From a checkpoint of a small transformer trained on Wikipedia: width 160, untied embeddings.
MLP neurons of a small language model. Each row is named by its layer, matrix (up: input weights) and neuron, and shows model dimensions 0-159. Each number is 128 + 32 x the weight over its row's rms, rounded and kept within 0 to 255. Numbers have three digits each.
After each neuron's rows, "fires after" lists the tokens most often just before its 100 highest values on Wikipedia text that the model never trained on. A number after a token or word is its count.

L4.up537:167168110190115154185063159119147108133073117164121079089084108116106111149141102137042141123130113185111062202108145101152108131130131122182138171133120105067105151156180142130139172143151116136124123104155099104118124076110055090181086129089119132122125112159127073092153115116036121166167170161093140134142147154085107183132106134128167170106059140167137159101124138157165147090153089146154085172098141193134183167132164126088109076138128176117136101116134157142111137108130120
fires after: "\n" 22, " (" 15, "-" 14, " \"" 12, "==" 11, "." 9

L5.up218:159169144157094136097090129081200176036104187077113184204141135119084123132110141116098109160117094111139068144103146158126184140059205147099101157148157063122189120135106119104193163166139145129148078121181129169143118111126141128138113177095103145160095109103124201136153112108124127092068144123115113149152119114112118133121129124123173099092090078174097095178209110153163140160143069143155132102116115109172138130129137111099098166091120145085135163157150081139127135128131153
fires after: " B" 18, " M" 16, " L" 10, " P" 8, " D" 8, "M" 5

L7.up166:123110108118144073142160173107130119102120155134172125157094125116107115143126130083100121125142081163140119144111118147188116097142175102187124190165195109134141167103101113064172168085121122124117086148105148158110131123144146153125170126131079132199178088054210169057155127097089147139189104134105120160147119098103059124103086136162143142032078123119091132124128130119056090126148165123137149126156109100143138084106160090092155179132115118069130094119153133144103108082113055
fires after: "\n" 100

L7.up416:145068110134099133132131174084157102103074147162117107080088131131101174141113125126050112122129102128062098165140143141149099103173149136177135163178129038133101135148110188149118165104181161113131164100163051120122153123131102168138121178147086141098148120119192093092160132115094141114108118111136112170145101152064114162125132140137137142136065102142090150105163109126158099132128115155132093161177149080116135119152120138160095082231101171114116078102087211167150153153120060
fires after: "\n" 34, " (" 16, "==" 15, " \"" 10, "-" 9, "===" 4

L5.up429:153126081141094160132074123084187153094073158078138241084140137100081094118108162156124120089119103099099150075135100155108186084100130146144136125149125099169163139140110166162119130049134105121141110132171141164204146141078079099070146149121130142173125144087127108135197136114100134111176075110166136133146092141140096159148084133172143121113130076140121165149141169120161086100142070070132062080136129155134084114124099089100128132113137135105111171157126097102112167101092194
fires after: " M" 16, " one" 13, " P" 9, " part" 7, " A" 6, " ind" 5

L5.up254:144163160151131109126129126145142093076080146108126117123113148115121157101090160131110173144095092150144114175140158182108134116187086125149095116086122141110147130114179152111108117100082155116096169103190070115136109115164149108175185153093171119170141114043120149169180167099126089157187147153099109102079142123192134066052110135124121111172149129095115152181215091142191121143131159109174116125158136154188120119097138093186071145111093173123110127168129109057092117101098128
fires after: " d" 24, " B" 10, "u" 9, " ret" 9, " D" 5, " ent" 4

L7.up394:119109146129105130104110127084136155070125135129075129127131114145100171147080138185105144082158167085127127155118104096143195076161128038170106151119146119094114153120145131154102151118122093159182147092094152161165091105140046121169088071204089108094106110170128134135122165127071102168168120194136108154143176099093101082117138101125121130153096138152135117171171153122150131146152081180129155171103095131111130047125186120187074143143106211148159121152156119152127140153119179
fires after: "g" 11, "ex" 10, "ag" 8, "end" 8, "el" 8, "h" 5

L7.up121:144096089174134101116198168086120130107086101065126128125161120109125138113117116137083160128143107099050102152112075170184197141175124127149163126151108106086123176094094152125169172161191111159169092108163100154135164150138197188157167107163105111167171097126153142091131113102144121139121202165154071120153173097138098091143126131147104187097077121091110054055131148167094127115128171118132157132128133179135127131169135105121150129152129183074171059139112151142108148142143117
fires after: "\n" 80, " to" 7

L7.up297:169122131094146156102076123072148159150183152072080145094065158152064134147118237175142180116125095159135179097123134129119161102111124148102106146165175109124152095102089189139108160113119119108132072131101076101094123130092175108114127153139067131115136132157121106161208111106129137153119085146122125140141183160129094142143060159161125120159111088157140108163137147125095088177137041140177128112149161135124137103145106056131140171129130141134135167169107124093130088129034124
fires after: " P" 22, " M" 8, "A" 7, " J" 7, ")" 6, " V" 5

L4.up390:135145160117095073132134137085133198135135172132125160163044113154156146184124135174102126090199139129131105093124093091070211120110126093156116173153179105112117104163129119097121132111117174169163179139143080148172163117138093158133084152130117153190128136134107066128159109104114064153093099092137127166144119127161110204110137120126117159123054173108115071104148180144093132080125152157159088158094101127137166183117161108151156135096107187135185145171137110167155077112103159
fires after: " " 57, "oin" 10, "emb" 4, " P" 4

L7.up6:165126081146112139136116149131190110096102160108071120135100131058056190130139137113083129104123099141091143127160157160196145133117145107156180128115166097131130166128048213145099141130152095130178160105215088115158137122135141161169166162120098122132142136135089123139193103104104181146141127140083110109129100110132055161125133102125105147181061138140074150114148144163088092128146126138173059112133161172112122132127081137082180150167132202128140120141103152145155154134089062
fires after: " |" 28, "\n" 18, "|" 13, "-" 7, " \"" 7, "6" 4

L7.up222:130141142158127122152100156067155148087144125082133202159116179114068167193134153115127163155106094074186155116139122119134150086077174165112121133142163123065144085145150111063155134098141145122145075144120081083160145121089171093110163173189141095117106127177147131108090128120126132063087153168181159177194091155179107154135105116163164132144045130138140088159119147105169132171118096107118144081141120153110105120061106110196117121129082141082168138157135073127163132123124104
fires after: " T" 15, " M" 14, " J" 13, " m" 10, " t" 9, " h" 8

L5.up252:139110135116071133148134121070162083133119148154143168114091178082115139158137110170064154089105131110125109133133078173098168122152168132125135092200127127097160088151150115139085137097236125168121140095142103156197175120142180095123163169126141134141108109090127109156181132082088144088113093078160137147127151119151088179112132134139107157081144113149067116074159123138180056044165093123099176077130127183179118114116106104163138102099134090100150121154140156173118125080114094
fires after: " a" 16, " A" 11, " the" 11, " an" 10, " one" 7, " E" 5

L7.up336:143140049162108178166110130055137158118115113082103119173137165116114116180142198099097123057154112104106115156130176154112174091160194149093093178129121150161145135123101167106158141160197130150122130071108136120110133109139087100081080120117152137116053095131143143095124110126083153198104186153113130156121142141120088105178072134167103122171066101207105151147182105126090120075159091112154120095174092159113155106135123099104152080119139125136112105122144152096147072172136158
fires after: " " 96

L8.up530:137118068153131083143187194116127155074086111098091137151117139122132148171163104151111128138107146179085059122123134120117141140109180137116142176136095077144191101195115203106162167181118161137124067169171089182148148132096144185151165115083100130177172077078180114132163131125046145151145112091108104150114137131110127140133124136098177188089098091093113108111125137136126142140088127130135146110072077181157122102163090121119163172143117180090116060135112138174108162119114120
fires after: "\n" 100

L8.up170:098107159182138010090176153087159106105120116142146119068082139111097124139119115144155140162127116168107156140117126162089119140113171124159141148155114164166125130119080223158149188077098107128114114148174094092142146085153146168134176172125141140196195071161088106090107109047089116173086119107065128112127163133116124114133124128160084205116123127185137108132181094115140110119094098168150135117090095169161113139161151131116131169149135173084133109085107089138117138145094128
fires after: "\n" 62, ")" 12, " |" 7

L6.up347:221098095170129074139159193111126126127146113130134174113102180109121113115103150117098127113116095131127180186095118114107142155131171131107088119143132151113168102067060144106172092089190153180132160142161031141112187092136109147148086123139142144106044126104131136082162150078053120153140135150117173125113156177147136076076117118070122117105079077146134195125168109110113159133144094125123088161142114180143136141142160151141168118127100104173130165153087123136136069084140124
fires after: " s" 20, " S" 12, " res" 10, " in" 8, " m" 7

L6.up175:147195076107062145138063125098129153097152132114107188131109117123103135126142160143145152119143116087128106100137177161072185115111149139124150152144109100095163111080139174109100152090140118157105126125128139125135106107140133115081128078113113154180134133170096077133209084112146077153080107108099124169165072125154087143108138147147122104169108115114127092123143142146206146091127108100118135051132161122166148103070114087159107129144023179187199138172181097153162115115151063
fires after: " " 25, " U" 23, " And" 20, " A" 14, " J" 4

L4.up140:202114185157131111140102171073131109148098151158122103086110140131133148081144133094096125104133158137088088097061167111070125143163106133167120156185138059116126134131084176139163102155138157183143109070137115167149220104105078162140085127190119126100116144120123075111154116118082131134132163136123113126097080143103096094140124200118196200096066127088113080122142163174124095055092105161139146165140116152137138139148105140102109082124135181118156075097111133145161088167103142
fires after: " (" 29, "-" 23, " \"" 22, "–" 5, "," 5, " to" 4

L8.up284:170175132119126120130098154159164187127134123084140212157117157087126132145073179187128109111116094068080053108140121139145133140097168042098128105123138090138158154085134163112143133152173136136135114128087092060171148142073089095103145108072128116092133094091148138136156121109168144147085100088058106132083085202148137113148062166143123143076185133161128127154156157161169160131079075114140150115130081114169127160094146092135138142117117112078107151113157084066128122125095146
fires after: " B" 18, " M" 14, " P" 12, " J" 7, " m" 7

L6.up412:231159132115091156136123177097154144089108108151115187160105135134134116132088133148116111064119093114133120099107074149124110096104108127129053160181149135150120102154092119118126118146168129146184161121181120171143191077123112099129139172155148147087125089103150136097153158081111102120131097135128177114073158171069102161037114144141158079099114111126087099206194161091178127101138071156129097171098111169169111124164126105156162088097144152120169110134075135107142121093084163
fires after: " S" 16, " s" 10, " B" 10, " P" 8, " f" 6, " F" 6

L6.up187:161098169136118142172110113056153166109191133102154218198090177164109148149094166161053133120089117108104175124097156070153113100200167137104121126147134103080189129126117113162161133103171123134141128125116065103133172127090149090149142161160162122081058112069108124062119183114091098192120135121131130103123091147159127129142147108163133145095112077192088115124122098121136109120151110127092115124120165097150114136124102087077118074137127130080148140169099109077175101103076115
fires after: " S" 17, " J" 16, " j" 12, " h" 8, "y" 6

L4.up516:184111134115122137156110106160139193166137131086130150217079176169127156143067134163136134096150045121163120083118088126139103108095143144127095187155211144133168088172149135131137096148137179108145120136143100141132128079136049122141197201122121139154130104097109083130153178092103092121149135146103125134095098116062062168109116135111147142092120163139106099139156141169142153113094102152176120110105139091096208157159148112135191168073096078152157123092114103128157123098111108
fires after: " P" 31, " p" 27, "3" 8, "1" 8, "p" 7, " " 6

L4.up478:119132090135129111142093151148151174102093128085097097175107135133102141137111120124136211111163105139142150189094071154118164104151142124122139190136103146141112157163131146098130198167176195185118087111137155167175163118155116126098105151085087134145146087155099103134118149115149143174130172129091115177100193102107095128097116167149148162146052159143112091170113166209139102099062105158176152086143143173155191141131181102167180136061137123161174117086150181124124104143120113
fires after: " L" 56, "L" 10, " " 8, " l" 5, " d" 4

L4.up233:148199108144137078165129171078110148133083117077122147115083153127158137192080132081107112074180152145164076113090125137173139101125147133099093136132102101161152162160161182121158122079162130178124118091123121123188119100149143107136151126122094142118067122173187117119186141109072101152089183188156157144130176159206103116119094108106123086143121141198100116152149149141111077118174102101108152119119149093081161137094100114078138091165093118139143157139209142093081166136158083
fires after: " In" 38, " " 18, " in" 14, "In" 5

L7.up176:162157071117121111142152106091208171089093146087123134166096129124126144201117113142137104115166131132081114133136091132203165090130130098179105130171176111132152140122115159105153114165100127152142127096155146108125129085139114166116136188181079105146135079153146156108137143111123176113118163117080101143150064107073150164117078151163129155121085158149120168148178097152139119096121168145120174146184113177107160127102077143109107165251138205095131116091115137188123078073112113
fires after: "\n" 30, "-" 12, " \"" 9, "==" 7, " (" 5

L6.up25:139166143154130115107165177114184133102151109130124126104107118123110141123112136187119168099065118105168175224129187110132117137121208102174083122146193159097123140107057088112113209174147142150180125111114100116152157088102106142128096085088104140100071099102161160069099110070118139083117196144098102083149190126151118105117129129152112078073132109140162161206172098128097184151142109124116101155112108120144151161115152104086122115134116129126124118210125123147159110110085128
fires after: " S" 21, "." 15, " s" 14, "S" 12, "," 6, " when" 4

L7.up150:157117107145126163149167158154128125145120097148116134135115114124145142194122139164068155169155106132173152177113097118111129111111190162109128165171173140077120164170128146135116180132138134126185116102142151171124141032120165128153075086138104088180115099141134055093179085110045076153176117128159118142132128178123102095145168139135128144148168146147188156154124162168134126104171180151155152150210122170178113134084098113170157091151129129106149111196132172129098082053145135
fires after: " f" 17, " of" 16, " the" 15, " a" 10, "y" 6, " l" 6

L5.up353:162121153104076148163154163103130140162079177115117101125126146080136094177087149117129126055165084122163071153096133118147121108143103140134145187186165122148158106164160159097143155138159154130132112146110158157158105064187121068122131168124184115151147096116091095059165087083061159076161113130122114147149142185102126137095181120074103128060130136117170065114104160136159120131142090144142062129176103201144165155125126098115103101172114118156158127168151167136078089099179122
fires after: " p" 10, " comp" 10, " the" 9, " app" 8, " c" 8, " a" 6

L8.up274:151155153091085119112092116131135134103167153097167188170105190136123132171133231159152130112099134093095093130078165139106157074131150131098178118152134097127187110126145197155156101120104103158127111163085106071113076123110135105130136186103132139151103113138159125080098131126114084127104148098153173101150108183148071131157127187161135173139105085179086099181117113188126118110157126135140101084144166114142137102114120087116198113135127152133207148195189103104148170073166155
fires after: " a" 13, " B" 11, " J" 11, " A" 7, " h" 6, " K" 5

L6.up490:152119123140118118123137151142123131117140147121144143110106156079118106115109139189094205132116102102111088156184151136142207075107150168140098122127144124086095110062163157127191133099150237159172185130163078141181208138195127143125166198154157121115100086073129132148152156115116085118157188181142133091129200119117116089101126149100138140095072119156143163117187112103167109134097083084115160117135097133129141149148125113104116110126132164106114112147150096103107097079051128
fires after: " D" 23, " s" 18, "u" 8, " d" 7, "D" 6, "d" 5

L4.up229:157072158138093130150149118092138142130115110142121124168131126172098162169128121135071145123097104077105110145155159135119187105150148109147108111140167117135108153107085127133172159139163161168158207094180103131176212115105068128107050127116138156108151086088155097045134135098038146091082129116095141103177100123074141137158132128143191151097077145149112148176130110226163092094098055119107153131108095125193133153155092133124087105157129137110129141138139148116176130091106121
fires after: " \"" 19, " |" 16, " d" 10, " (" 10, "|" 7